From a checkpoint of a small transformer trained on Wikipedia.
Training: a variant of Muon for these matrices, 711M tokens, 10851 steps.
MLP neurons of a small language model. Each row is named by its layer, matrix (up: input weights) and neuron, and shows model dimensions 272-367. Each number is 128 + 32 x the weight over its row's rms, rounded and kept within 0 to 255.
After each neuron's rows, "fires on" lists the tokens most often at its 100 highest values on Wikipedia text that the model never trained on.

L3.up1581 [131 124 144 160  99 117 153 104 131 136  77  72 105 134 162 156  92 125  51 201 132 135  98 180  97  95 124 185  73 129 112 169 112 136 145 183 167 143 123 137 158 111 124 111 213 173 155 124 193  92  89 125 137  94 122  73 118 121 138 131  64  35 105 114 151 101 167 102 161 150 152 117 135 127 156 161 210 134 173 129 138  88 167  64 113 110 147 150 150 116 135 179 148 122 166  95]
fires on: " between", " both", " of", " owners", " terms", ","

L3.up2215 [113  70 116 127 110 210 111 104 143 127  92 117 124 128 182 127 116  66 122 156  68 124 121 105 140 126  89 132 161 152 159 172  73 161 114 125 124  80  83 128 135 118  94 155 152 130 184 148 136 156  84 111 127  76 116  75 112  90  93 134 140 105  86  73 159 118 123  90 125 159 175 114 113  94 138 155 146  41 109  75 163 151 156 172  45 132  93 124  98  93 198 162 128 140 118 166]
fires on: "-", " of", ",", "R"

L3.up1043 [104 130 167 122 122 138 165  87 130 166 165 205 110 105 148 155 166 151  38 177 134 152 124 146 143 146 130 159 165 111  96 143 196 106 108 132 132 106 180 147 131 111  70 104 153 103 155 132 140  93 103 129 138  88  77 108  65  97 144 142 133 138 129 171 156 117 137 123 146 225 155 140 109 134  96 120 103 101 124 131 160  81  92 170 107  88  80 181 143 127  87 114  99 156 155 177]
fires on: ".", ".,", "-", "ly"

L3.up1546 [111 129 124 140 125 208 170 195  58 105 144 113 109 121 162 145 182 107 131 118 149 202 106 173 125  93 143 146 118 105 115 162 112 131 128 131 110 131 164 141 125 179 110 106 127 143 147  94 159 108 118 105 145 136 150 137 116 136 188  94 111 143 150 112 138 147 120 165 140 112 155 151 177 144 150  71 117 151  70 122 111  50  80 117 144 138  96 132 186 188 165 184 143 130 115 170]
fires on: "\n", " it", " too", " of", " them", "k"

L3.up1317 [140 129 115  96 146 143  97 202 147 136 167 135 118 136 149 136 105 163 110  94 113 112 181 182 161 164 125 124  93 143 145  86 181 137 166 157 127 154 119 193 135 154  95 124 131 165 105 139 109 112 118  47 141 131 117 119 134 117  81 118 111 183 141  84 116 130 117 110 179 129 150 154 161 126 125 112 123 117 133  91 126  52 177  90 135 114 146 144 120 146 127 142 134  86 181 156]
fires on: "===", "==", " and", ";", "d"

L3.up978 [146 157 104  92 136 120  82 136 155 139 157  98 124 167 146 164  93 187 121 115 133 143  75  58 124 165  95 104 152 136 134 168  75 112 157 122 184  98 169 113  86 150 167 161 146 109 192 179 112 119 171  84 114 160 138 154 120  83 147 212 205 137 115 176  83 175 161 161 125 103 111 145 151 119  78 106  78 123 183 140 123  67  95 196 100  94 145  74 124 127  99 156 146 105 123 167]
fires on: " best", ":", "'t", " of", " to", " no"

L3.up899 [ 92  70 101  89 158 126  98 143  74 125 151 191 144 119 149  82 142  98 108 140 169 126  88 144 133 132  80 127  82 123 154 137  95 134 192 182 158 158  57 167 118 157 167 104 158 146 173 130 154 132 106  91 124  64 113  88 128 103 106  76 168 135 201 148 124  91  97 137 175  75 116 179 120 124 129 117 118 134 104 130  85 140 131 133 182 151 124 123  93 123 150 104 115 116 140  98]
fires on: "==", " ==", " ===", "===", " ====", "|---|---|---|---|---|---|"

L3.up2520 [ 90 117 157  93 134 158 113 101 122  74  93 121 165 105 164 170 104 102 115 158 150 133 116  95 114 111 120  78 125  87 151 111 114 147  79 162 161 153 137 142  93 193 200 143 165 123 131 144 131  54 123 129 120  94 107 171 179  74 170 167  88 104 183  95 135 126  83 134 139 119 100 127 170 103  47  78  74 160 108 140 155 146 113 174 143 182 132 140  97 119 137 119  94 166 154 159]
fires on: " to", ".", " help", " Los"

L3.up1797 [144 117  92  93 161  97 112 166 149 111 139 108  73 110 154 138  85 115 125 155 138 157 178 172  68 127  83  93 125 131 158  92 166  95 104 161 147 186 111 106 139 120 121 170  81  80 194 111 137 132 160 144 167 147  70  83 141 122 126  87 141 112 134 141 178 135 147 162 130 149 135 133 142 128 121 130 133 111 166  77 144 129 165 167  82 102 137 194 113 135 134 149 117 110 199 147]
fires on: ":", "'s", " (", ",", " |"

L3.up63 [145 114  52 124 105 136 114 155 161 170 124 229 121 114 148 130 157 128 136 177  77  36 136 106 148 111  77 130 123 121  83 147 134 172 139 119  83 130 136 123 161 142 120 171 154 156 159  65 164 108 183  96 145 179 113 135 142  82 153 142 169  77 128 135 158  83 138 140  77 108 124 119 183 115 132 174 105 134  57 119 122 105 112 181 188 114 104 181 117 109 144 132  99 126 167 145]
fires on: ",", "in", " of", " in"

L3.up723 [125 123  93 134 156 125  98 112 147 129 128 128  71  76 193  87  71 161 148 112 112 148 122 171 121  98 158 120 180 140  84  93 104  88 128  98 128 144 205  98 155 156 167  72 168 136 206 192 104 101 146 135 180 137 102 145 151 132 126 121 159  85 119 134 156  98 129 181  86  45 100 129  87 138 119 121 124 120  59 110 170 131 119 112  99 118 164  84 130 185 151 123 139 143 116 123]
fires on: ",", ";", " before"

L3.up1703 [154 126  66 139 200 211  92 197 151 127 146 124 142 124 173 138 144 114 151 155 122 143 153 105 136 150 137 121 165 119 170 115 159 164 132 171  76 123 120 134 118  82 189 162 119  91  85 183 167  55 154 156 125  76 104 127  71  77 138 130 151 140  93 183 100 120 110 107 123  61 136 126 123 112 131 122 123 107 147 121 118 131  51  89 143 116  99 166  87  92 111 101  90 165 127 108]
fires on: " such", " for", "ater", " which", " that", "==="

L3.up1221 [ 63 150 147  64 109 110 131 168 214 116  79 184 154 137 123 125 133 107 111  91 108  95 136 103 163 164 144 120 127  88 111 122  97 129 134 174 184 156  84 148 135 162 163 156  79 155 162 120 141 178  98 133  96  81 114 102 148 136 151 107 113  76 120 115  95 160  35 167  82  63  65 156 142 117 143 151  93 105 136 149 113  96 113 124 144 147 149 162 161 123 120  62 122 109 181 181]
fires on: ",", " War", " being", " be"

L3.up625 [121 135  80  89 181 113  94 128 135  78 152 140  86 111 193 138 123 113 107  76 136 133 143  94 144 150  84 126 109  87 132 135 141 117 159 161 129 196 171 155 161 100 153 112 130 115 192 122 149  88  86  99 132  76  90 203 128 122 110  68 152 126 147 147  54 155 146 182 161 181 138 146 140 105  85 140  93 117 139 103 156 115 100 193  63 155 152 156 131 146  89 139 118 180 145 129]
fires on: ",", "t", ":", "-", " to", "."

L3.up2008 [109 126  80  74 132 201 110 101 198 127 131 151  54 129 122 166 138 109 123  77 125 128 123 122 145 165 153 130  68 142 101 150 137 115  84  73 186 135 131 142 112 128 139 128  83 122  91 113 110  84 145 133 131 168  95 147 148  76 104 121 108  94 104 132  99 136 139 170 139  98  85  91  58 116 154 100 141  97 119 114 142 103 137  96 109 137 149 152 171 120 140  74  89 185 148  96]
fires on: "\n", " v", ",", " Court", "f", " Stadium"

L3.up1831 [108 153 131 110 125  38  78 104 152 109  89 139 157 142 101 164 139 107 146 104 148 119 103 160 132  95 166 166 119  75  99 176  65 112  88 142  92 107 121 187  67 134 153 103 146 172 133 163 123 113 123 139 178 196 129  36 125 152 144  98 114  83 132 121 138 142 126 106  59 127  72 143 115  99 115 159 139 170 177 117 143 172 117 132  95 181 143  69 103 174  96 111 148  92 168 106]
fires on: " ft", " to", "-", "–", " –", " Res"

L3.up1712 [ 89  89  79 131 133 156 163 158  91 136 151 134  89 203 136 130 131  96 115 150 122  87 137 174 126 187 127 134 114 126 115 181 136  99 142 148  99  73 153 116 135 103 192 137 148 104 141 163 158 130 168 154 134 127 198 110  83 176 137 119 111 156 143 141 161 131 104 189 189 156  97 166 119  58 135  18 146  96 133 177  90 104 137 156  96  92 112 127 123 139 170 132 140  70  71 148]
fires on: "\n", " without", "4"

L3.up947 [146  97 124 170 123 129  77 109 202 125 146 189  85  68  96 107 141 136 100 144 126 188 118  99 159 150 104 170 154 150  82  97  80  99  87 156 130 101 122 113 128 198  94 123 136 111 200 106 127  68 137 114 142 103 108 141 133  62  77  88  86  95 116 126 117 114  78 108 142 109  90 117  95  96 134 120 155 110 108 118 110 121 112  80 107  90 103 154 120 121  99 139  86 126  80 131]
fires on: " that", ",", " said"

L3.up2484 [123 128  90 128 148 176  89 147 120  86 105 164 147  87 130 132 127 114  89  68 108  78 154 147 142  89 158 167 121 174 101 141 103 167 154 166 120 150 146 120 145 131 129 127 193 135 174 132 152  89 116 150 166 135 128  96 165  80 115 133 151  79 100 137 116 125 155 105  67 119  98 147 178  62 125 180  84 144 128 174  96  91  90 100 187 111 108 184 162 105 170 113 132 151 131 145]
fires on: " part", " of", " to", ",", " Place", " point"

L3.up1138 [124 136 120 154 104  87 193 131 113 115 129 127 149  88 136 170 118  96 155 139 149 115 147 168 172 119  86 135 126 148 151 117 127 138 142 112 134 188  70 136 157 106 150 138 132 107 182 110 183  68 106 149  97 136 119 144 153 113 125 138 119 131 142 111 185 112 126 160 117 235 160 126 165 153  80 190 176 102  97 137 130 117 107 144 154 123 129 113 136 102 178 128 107 112 133 149]
fires on: "\n"

L3.up186 [142 142 158 149 163 173 140 198 121  76  74 181  92 142 157 124 148 135 136 128  96 144 101 106 164 153 120 107  90  96 113 159 139 182 126  80 123 145 109  46 108 136 157 103 123 120 158 140 155 127 106 147 110 147  93 124 150 143 105  50 165 120 122 170  86 103  90  92 145 100  79 138 132  96 227 143 142  93 153 101  89 165 139 190 120 117 170 108  91  55 126 155 138 118 170 132]
fires on: " that", ",", " result"

L3.up734 [105 165  87 132 156 133  96 125 131  83  71  95 176 164 107 153 120  52 112 145 105 167  93 104  84 175  97  96 141 124  98 160 128 113 119 140 175  92 137 142 126 132 118  55 152 207 122 126 148  93 161 205 147 133  83 154 144 158  95  83 128 172 137  67 151 102 120 144  92 132  82 215  99  77 164 141 128 143 131 167 136 133 118 165 155 163  96 134 171 132 142 146  76 117 113 151]
fires on: ",", ":", "s", "sar", " Is"

L3.up1012 [107 115  98 148  90 152 118 110 135  76  78 115 155 126 134  85 162 122 122 116 143  84 125 135 108 147 118 134 187 162 126 156  93 113 136 155  98  97  98  35  18 131 147 146 194  87 102 124 130 130 127 171 116  98 107 112 192 180  88 110 121 173 179  44 100 129 184 128 133 207 132 153 160 166  86 137 114 102 188 117 155 154 146 167 137 141 165 155 186 131 165 144  66 125 117 164]
fires on: ",", ")", "s"

L3.up375 [115  62 138  88  76 176 115 121 199  72 187 131  94 119 115 133 154  65  86 102 124 171 105 136 169 139 155  87 157 156  82 155 149 109  87 161 155  95 142 179 177 162  70 131  64  93 204 111 144 140 169  92 143  77 108 137 165 135 110 157  78 153 160 127 159 102 143 162 109  57 110 163 137 129 151 162 133 166 146 139 140 127 115  96 124 139 134 124  68 139  94 135 145  95 181 186]
fires on: " as", " work", " to", "en", " be", " being"

L3.up1372 [ 98 184 113 150 129 135  94  80  68  86  91 114 149 145 136 126  80 104 131 116 131  96  86 103 110 118 122 198 168  88 119  69 100 125  86 184 156 149  91 151 120 107 183 109 169 138 131 149 140 100 162 152 144 110 150 116  90 155 116 126  90 108 143  76  99 135 112 156 101 154 154 155 131 170 141 141 171 155  97 134 136 106 119  61  89 133 186  90 140 127 118 158 164 131 101 109]
fires on: ",", "-", " just"

L3.up1828 [100 118 173 157 164 167 169 137 151  38 147  85 168  84 143 113  91 170 139  84 133 173 115 126 152 149 102 135 131 136  90 130 204 114 113 107 162 170 160 149 115  99 131 149  90 156 126 133 175  78 111  87 122 131 144 146 149 142  82 102 185 133 128 115 134 129 112 161 132 178 116 156 108 111 154 139 131 200 117  80 112 113 124  95 102  99 138 114 116 117 205 145 125 161 156 177]
fires on: ",", " |", ".,", " As", ":", "\n"

L3.up1527 [136 159 105  79  84 129 156 101 139 114  58 100  85 108 136 138 190 115 136  83 100 137 105 100 172 143 107 152  89 148 110 143 119 143 152 105 108  80  83 102 110  52 131 225 127 119 104  93 135 202 143 125 120 133 131 123 117 109 144 137 122 104  70 123 106 122 145  99 168  95  82 121  87 173 197 151 149 124 130 149 139 141 121  90 141 194 133 137 115 192 119 120  71 158  82 149]
fires on: " 1", " not", " No", " Not", " One"

L3.up168 [120 168 121 209 103 146 131 149 182  77  94 111 127  82 131 175 128 116 139  94 137 129 118 149  78 152 111 131  90 151 132 116 123 107 121 136 125  92 100 143 105 139 138 104 149 133 115 170 119 198 110 149 218 137  88  84 131  83  88 125 158  83 180 125 158 174 110 161 150 135 141  73 160 103 116 157 204 123 119 113  75 119 184  89 135 118 148 139 129 117 117 157 128 157  69 101]
fires on: "-", "g", " to", " not", "–"